Weights of a small transformer language model: a variant of Muon for these matrices.
MLP neurons of a small language model. Each row is named by its layer, matrix (gate and up: input weights) and neuron, and shows model dimensions 176-303. Each number is 128 + 32 x the weight over its row's rms, rounded and kept within 0 to 255. Numbers have three digits each. A neuron's up and down rows have the sign that makes its largest values positive.
A block is one neuron, or neurons of one layer that tend to fire together. After each block is what it responds to, as a language model described it from the Wikipedia text at the highest values.

L5.gate70:093118169119069157116167125135077151099140086123101105112149097140121154152133183125151094123105166149154143172155122137109141160097136071133096174082183187106102134120155067110122163128229081138136109119108112100119085070083085163143063114178082088117096084093147168084135158108134098117081155114079099131070083144117135181108199152142188117084103145087108118158115125117117171107070
L5.up70:171135135133094082109105145080118121120138122086179159111129161158128162147106238127120135150140098148181135113091142052110084110086122080094162142141121128084078093105126148111187142110104146103134166151086112105113116168167108131113141143129145145078108134107179145205112105109155171152112119148049153114049127161192175117143160095236117092092143136130169118131095233157174156135100
L5.gate85:154105178137117132047117126100150136143127091151149104143115110132132145114093136054080134095098099137124166066119159105232125112103173101144148161137059061099093215096160192118110128169149132130156142054088118107180164109157142068095134113161156047118189156116096160141156079051077132119167163160150151079125159087168125100096109141127131063100136130152113127133134074165116149109098
L5.up85:116097200129158133162126112150174124211171087170149133126069067125083154141119115170120125127100146159161157191097103138182174140165127055112152159166167122175143083037163126122119086147108111185119130101141128193131166111139184115109159177134146062133092150077094113105168118109140096125158105085138094156130150058117161176103138172157122102096176136127114097169137056141155162140118
L5.gate128:136125113170124131195155094167113105175158084085145137154128155118110163141060082179124156102150148160120111179166109112173142111117160102132147161199141111184095133093076067158090133151063188178113092088157135166143077139080140125108144142121117059185162130201121111053147084152177116138148141097125140141084107151134144157070146191156145185117108187101136134161126086031127111138149
L5.up128:125101145177118139156100149126128146123166091170185148136173108119142112197104143132102108132159173068076150074042160138141166104120132095078161128151071113112165171170184109166106202118130120098106142179133147126132109124128111088134097172093078079119106134129160148129130112159168165107193081143112173128098141136126189155173095142137102135069135102129152106183122133159134151148109
L5.gate205:113112110092166111144136162138090158078124091144097112100120074162065121194133218189083111120098109158156165131156098127180143133106150130061094140139091161139107133130116145063136086171094123108157136102099110117140114173140137106122113141120099125115116123090137091139035128142099095144166097060135143147131069086143084170119106115119122128170166107098111135128136122054178141098128
L5.up205:130135120091130135146100119159184126127126167157129103063115157169092124077157119167167116085111146111087122122124160163147130088112116033198112133068128127159091162117130136127108173134128115129165165114118123177093145130132137163155117128140177037121145064110161121153161136096134172131062108116178115175111130141157099141172096133122115119121105083094128148133107105069133093121168
L5.gate360:096049138103181182190135143181074156113117144105140103060090161092125196139174162156153128096150115148135105084145141104055139134136119095036119133079112056154103120121157149121118122151145133139139153104140168141076103113122054135170104063108111082132154141147114124079132175154095116105129119157125137126156104121128138157105137162127178098071099129134150092171074159129162117183070
L5.up360:101090081119145204106165100135105169135133105083150101075072151157123177131131150080081108128138135136127112115139098049074127139087130106125066143105081083177148102098104089164119083160138124109097125144135137159110094138121068170122077056160156122117128145117124160179154184128084080121090204143165173145095179088127091158085092130070135067117068125151115162173076203112175096107170
L5.gate474:117120098142105134129099147099147097154149195162131157131138161120138074139146124108159133095070153124154165146152151137133060118173164133133085172068108132156108133075122173152157116112135043127087121074126116149142146135130075124151135100157135109122174105131100150115102121093125154152117189180124146124113155147108204119103135177224172165117156167135130109122129146182198140110136
L5.up474:174173098134157162146092105115150147155152118185142155111080097152121192151124171138111095122128211103203106088093111087148104093123165137143125123098146179166115081102072095136144121075142145137109170126140086127066171138103128098108109160128076164121101094094130175077146128091075118137077144146093064123098139134139121132089126104115124141113168180154094121108151101109129141126095
L5.gate721:113158122162132110085107185112094193101108088117111145156143121117083088098132132105080108096139073134180105125141137117112113124100110064085096184123143134128109139151107119099206103180143155130195153077117140166144143112152144136155097095138091138109108158089126102133181129146115184104108138128133134107151065134185147171093116054181103108177149122073139146109106154149118160180156
L5.up721:140055065191083122193136170078158145177179097091136189095127137132094126126139178096155155125101134185167155098151134156128153155134161106139118169159153125124168095126132146175131136099143175122153130087071120094158157123145075200171092107073099093180151146171130136146133162147180121165140132113115122180102141181091132185189130142113118146154114087205099077114088162140137189119129
L5.gate769:054126127164104165152142131149114086161145121157103091148196064127132136114108128088094102125151131192185073144067153142146133089142129138070098145119107167170115178097114114113072122135077175117119136135076082168136097147097138173106101135116165093104103137110121114084125133091131190108184136137154136171063127081112157103137106074126131152121146175099153157083145098136059148180108
L5.up769:107120141099108184038121103162070079127181116141164105142093074138109172097132166125111130123095079154122090144129126098113128174113149130111151199155141197090115140058140137145085140167145128136161126128082106123120127137102116090104120156129090100137146124130149148099158111117106159113147130167090184127142135117120138175116185152169129154052194132123158200148124116093141100095069
The s after an apostrophe in possessives of institutions, places and things (opera's, country's, NASA's), plus scattered fragments inside proper names.

L5.gate64:133132140208166087119144160144118066136142130152189167142125103087138143157145184166139085122137156098148143127129080115086141119136158104117153102132180107134125084094176189140135142113100135177123139160148128126094138125064134153146102087193155124090171124096089162108116124139172132128116117121162077091083158118138133104141163133162125157183084113170145064115140106142177110080115
L5.up64:164187144124114171127145160173120115086128120133163160177074122135145162086103183081152123159159141121156110094140171154088131117154097165138130112143181161091056143143091165125081129156119142103095173164119142163185090154104139122104121094154065159146087146087118102153129171089164143130096172151123135196173112133132123169133146158170146141116123192117136114116185177138072179138102
L5.gate110:079138106166142117134066138116119076156110129156145046112066135114147121095157151134090075102144132153140124139181114077071122135137100151191153113151131105130101130154158146084146129130151083094187098128167140185179083147126117079137134127152131139123099146113116128122143126151188062097128131124174175150150079159073183153117165119087142155189125080100071123132136102127154090138146
L5.up110:163145081165114152129153169145140074145104105154220111106160227140146156155112190135110117084141155189152102088074100114156126081118157189202154100133143184134081108090147158088101173083154197131135148172146099119120129137038125162170152176101176127152119173136160115150107119156147133081142079127099116172070111184096105074117122129170151126147134086138064123075122115109113072096124
L5.gate282:113124111120138118141133130073135083165113039128177086065188113069117123166149156095140104134124081152139085084113119169149153077180108130092129084121177104196122057120157115124094083085139131152150137167105111139096152139168179092130073130200190165158046171090180149090134133123109111136133117137164127126202099130045102060131132131152160132039135159155124132211138114171153138145138
L5.up282:114109122101079139171121116093182138179103131145117156074113149058147201114125142133161123076142148145120106117149067077101145155142110088139131156183149144198149083141128110135106143153131108108065177166126187163135094107163125069158156170141144128113123182157136132152096103203207119133077141141133098134160154086087145108122089123155141122110078184117102104109146157099178123154153
L5.gate292:123138174129117174109104156122116098141069155146097078106154129081070158159119084127125146128136149143154089204125097124175124126130152186107143127169122115095060075148109156109118193135175111113143150129179132134136063133127133109145189120113177088147174138142050167145138081078211164171139094104087078171102090090136132092137116134146114147115141103130139122163180087127123136170088
L5.up292:180141168133127124132144090142136147107113117106139124103109125073091134144168112116149008117054167130140083114065188121128137172149161079154062150141151146126112137111114140162132116187180128136139108135134117161124162169137139135124034148116088136109083165132153113132138098134158130136082114164077054136118049118095128080137154153112159142081138098144133132146168125128084119120146
L5.gate397:218137134146111147152066134153092132156143143116160138150130160112112146101129143167113124117192122202171104123171156088101164117128061181090180149133094078091158156143131176132140174106109139154242072102115139123178112099111147109182139171118149127126065102120153144056160106134110196081080162088133118137158157187145132123127180087159129097116079104135192118147146136162106114116119
L5.up397:134122150169164108138130158167152118122166116125127101116116085096110097144127144114120109143149127150106100065124117165072156113106056159155104134134130205106147130077160043100124153145143081185129173181145106116161116155084191092135100138120109093118105137158135137105137088133127113145132120132133116162179096133122099085151135134119143096148079063127135102158134114097178016131177
L5.gate642:144114133147089130119132128086105139197099103210131139129100098141178085191155145123176064120156125162166142157091098166083114180159144119104162139126157142131133082115134100157097144158078068183164160153098135091093095140092155181101121175057119125205101113136089109110093177110133119105050133179062114148151110179107134105111159138115099131120094142144152138105137104147124111168145
L5.up642:097133133145168108153114151098074139192111123124184145095135136117152159171105162109149190130118150093119141132177116139112119144149135072141155162151120058128070198100144117145099142190169096099123148140147081111108108134102119178205152127144095122149114161041053138069153139145095109094124151145142174160147097072137105089143117092173127143124099146140105138068084116157182109078142
L5.gate657:199137124159096120091121085197116080139118149097126137162143118141107183159122151100104127143131132169150069130146142086117099188154111078068109146118163117109110125094168085146136086147138117133156090093093065095125100180106090117127124063071112066146118133133174181120135159148122150116103145117054136148118123086077147114157167174101112140112115064099128145162196147181123134135129
L5.up657:206135120161139107121146125122145159114153095091141196102158149094094134156118104104076097123128132130139094168124159109152160107138094164118151119158174115127114127125071071176146137128060171174173123180125112091145185135181110144132154154149152108116173071111134167199115111127115093184162149154142061165122088086122152110133127176179171145088059145139185108176112154103121098127150
L5.gate794:100061089146183125123126129073127109180145149152162173076147108129173109135143059083135164095115169145071161182134181087130115147145158211109115176133123120165083140081102169152144079111062121107118127186045124126174087114147138155117155093127165155142143167134140091121121195179157124151123094132144158140057200154160148155101129133130102076102050052112101184155109151112119121143086
L5.up794:127193111124124159130092163085122134171110154136108128143135115104144090123245154119119145147107120188135162190104066120078152089097140128128139117098184094089128140069092132141084134117155122120170076123113084098138122148115176161144121115145118113170141109160106161125102141095113145139097152118093121124108102143210168118136131140151060158199095103106146151087101109140092131147118
Fires on periods and single capital letters inside abbreviations, initials and acronyms, such as p.m., D.C., Lt., J.U.S.T.I.C.E., UTC, IST, TLS.

L5.gate161:135066109116151119092117096087187118138082111075104124160128110110192154173159144110132148102128048179137110095051163217113090160130072118093137104122121091148145171107115165101133183156123120184117092109125069057076094119095152064107120107135140099152163144130156132151126156116097096114141107069077142071104170099094094107086149117169139119113065116076131148135091098191097147148091
L5.up161:120090131114156144137082186142134099108133122086118140137152129144123117120149131106171178141101063130050143134043096166132119102118128108143155117072135148098139207067166132132132179138148204156124133143142131073111131123174175133117146162142138106132143168082177122094135130196125064140103125108093119114141166110137109116177124145152134139124100100090111085128188166141147136130122
L5.gate180:094105096089128163176172170175159137161167145110122136150131134169119112102159196149110134117079154113127101148093085190191109069115121128075171157127156092082166124133076136137105129150133102102130184123099137153137148142118094120117078126114112145100123067085177135171154189174112184155093112132094152087193084108114165159124109102108120155125125150083033134099149166150093133107143
L5.up180:120127050132136110136118111100135116154167192149092184115108140127098120132072157156117192129116136128093135092106144118149111191086085133123136132085150144172176158133130126138140119089100153036141147094108096096116144104147152122133133142080170092128135143152104121191107189116124142167127111093136128141136125115120105128089114149108146194128112204103082105140136157149080113200174
L5.gate246:125116125089077140145182077148168086193117191137077129127090077051189139090124125109119119079113096133143122172191125163139094057164132134057097085116074164137148110084129158102103135189159123157144141110128142138055147106101181097122135123078199095129104165098065185138103150098139117138105130118163078165166141156127169094165119124141112135161131160111097106129080140175097159194163
L5.up246:118096068061106119182127161191170150157108130112100113103088096135150143094096117101135050147150095171115147086121145156133165168106157171030143124113170170055109176078093108113082070081115088098160130055139083059120143156165205171091093136138090103116120127133147106108178108138100064088132109147119133170143155156057143126131133118102189166142179068161155147079112091104127108166088
L5.gate336:106090106147136133088106111143071155100143119109132105149188152119166149082173120138095116094167085097101154087081160150174116131145156137143138141126124146117072099161108176173136131173160120129117118110099120152122051142119139110069165101109165168146158151072118136147056091042142089122105135060111078138123062130121078128149153066138125107107141092104116097109218116126087128088088
L5.up336:089145221068109187156145143187123144148124157130165077155120164053089124160111160129113105127109155111147188122130148091111152087166105166067157126170136075180059116096113089117149115113111157098130084116171115150107081153128130085099154131116166055143127143154112082102127081146173061159171039110077129173054122123083102091147145140080167185108151125144148113126140133133125103137148
L5.gate364:167114162083149165136103043138094190105131124122105119133053143163099159117128087121147100180095130061126087142091110169125121053123071099137216148147169137143174107147124169077080122113162138146115152126102066135101089135107159105126128133114136142100147152152134129138135088100072046192107089125149156125123147111118094127136123143184118188108150105111120091157112105110126087117134
L5.up364:166137074150150138148116173104132125151136110135160117209161179144142134154152101117133167158099139177138095184174166088111080134111143117121136110125185096096177155140120145124086112129114071062112137091122094187079126102098144141193113110106064151156194174162106115123196170162157146131101110059110154103154146093093132131150096133143106193166075188148139130116134160127121093116097
L5.gate472:134150129127134098081159089172129145133149109117108082104131131106090095093073125143106087152149064164192141163113130070092077164086088145109146129130145105122136173134117084115088151127158160064112193163095161101157164182164173122119125123144104191106098234138169106121169122123125141151142112122114160161110052101118142146149097091131132055151104108100124130156064141121161087111099
L5.up472:137129111148108071114170123168110120195149138109085132157122047135112099127117143097142110108123129078121162156109113090139090101128088184168169136093101156107156172095154160105078158154102092131096156126090068158160125158187086090122179128171122162134157126082098073143098167086125157223120162117175149107148124120064147160152113167108108134185099112143123112176159107106180115144081
L5.gate545:141159125094114121137136122117173098123135184111110126180117149084116110168169112135178149088105147102135168089069146167150076169209125124068174138113079125125126098043180106109101103086098097137134146194119102111112135161099108055162133140179149160111102132122079153155072180156113124096105095094099097167148097076139165098125122122116068096118122139132127064124163133157105065138150
L5.up545:170160069109035174107135097137176170170122131160107115164111172126129141107184155140063096129170141119131104148110117105119124094119135166168156173133122137142128091128179069157119154136147191104114104086112123201074191136142133123154165083222112145130112158121173149101159184130119163128139113133116083176153088091152089136101119079066193124131148098112157117135109188145125064153222
L5.gate633:110101087146123150146099120146126151129131191154119072103110106192170160209109163048098104083159155164140178152146160091050104148134105185125163136136131141154125147101153160043130213145079178105116085097106148078163117099145137088085136082152142141129179168144157169168072142105123132127156138119073129094112125089126153141127120176156135119115109120100119148120135129163141038078128
L5.up633:176150113124174162117166076172064170089140151135094165083143180134154151145073138144088074130109141143096108135108132123119138163122149120141106132076114159124100220145156150093036146067149157128128124150115147142172135115137141120134145144170155166120154182100144094193162162124099138104143134218116132157173128120115097174189135079124106117135157217075180118113088139093163106073075
Short pieces at the start or middle of a longer word, seen before the word is finished, such as ut in utility, nes in Wednesday, ple in plead.

L9.gate474:139190138135091116072169098124079082162139093132110197113086120118133080121108185128101121149072139137134134143139106113053175108163092155107166171158152145100080057188129178112139136121190208152129177093148102140125151147174117137103051083143132150170095123149179139080056118138069089044069065177134124118168108093138107132127140127105143184108165103166182135165132191126073172116070
L9.up474:086131152143104004152155070112141168141042131163126160148164145147118088123054117144167135154068127142095153136138156103100138127144097165099124121154110109143198115104156102117108178147164075121112112092148110127152156156122156099117157134146129114181140167114083054074155178121194132069140141154100143052123145101127144101162100113130107118156180135106100151151140158167145093157068
Mid-word syllable pieces, mostly in names and compounds (the ki of Wikipedia, la in Gerlach, mi in Schmidt), plus table pipes and punctuation inside number strings like coordinates and scores.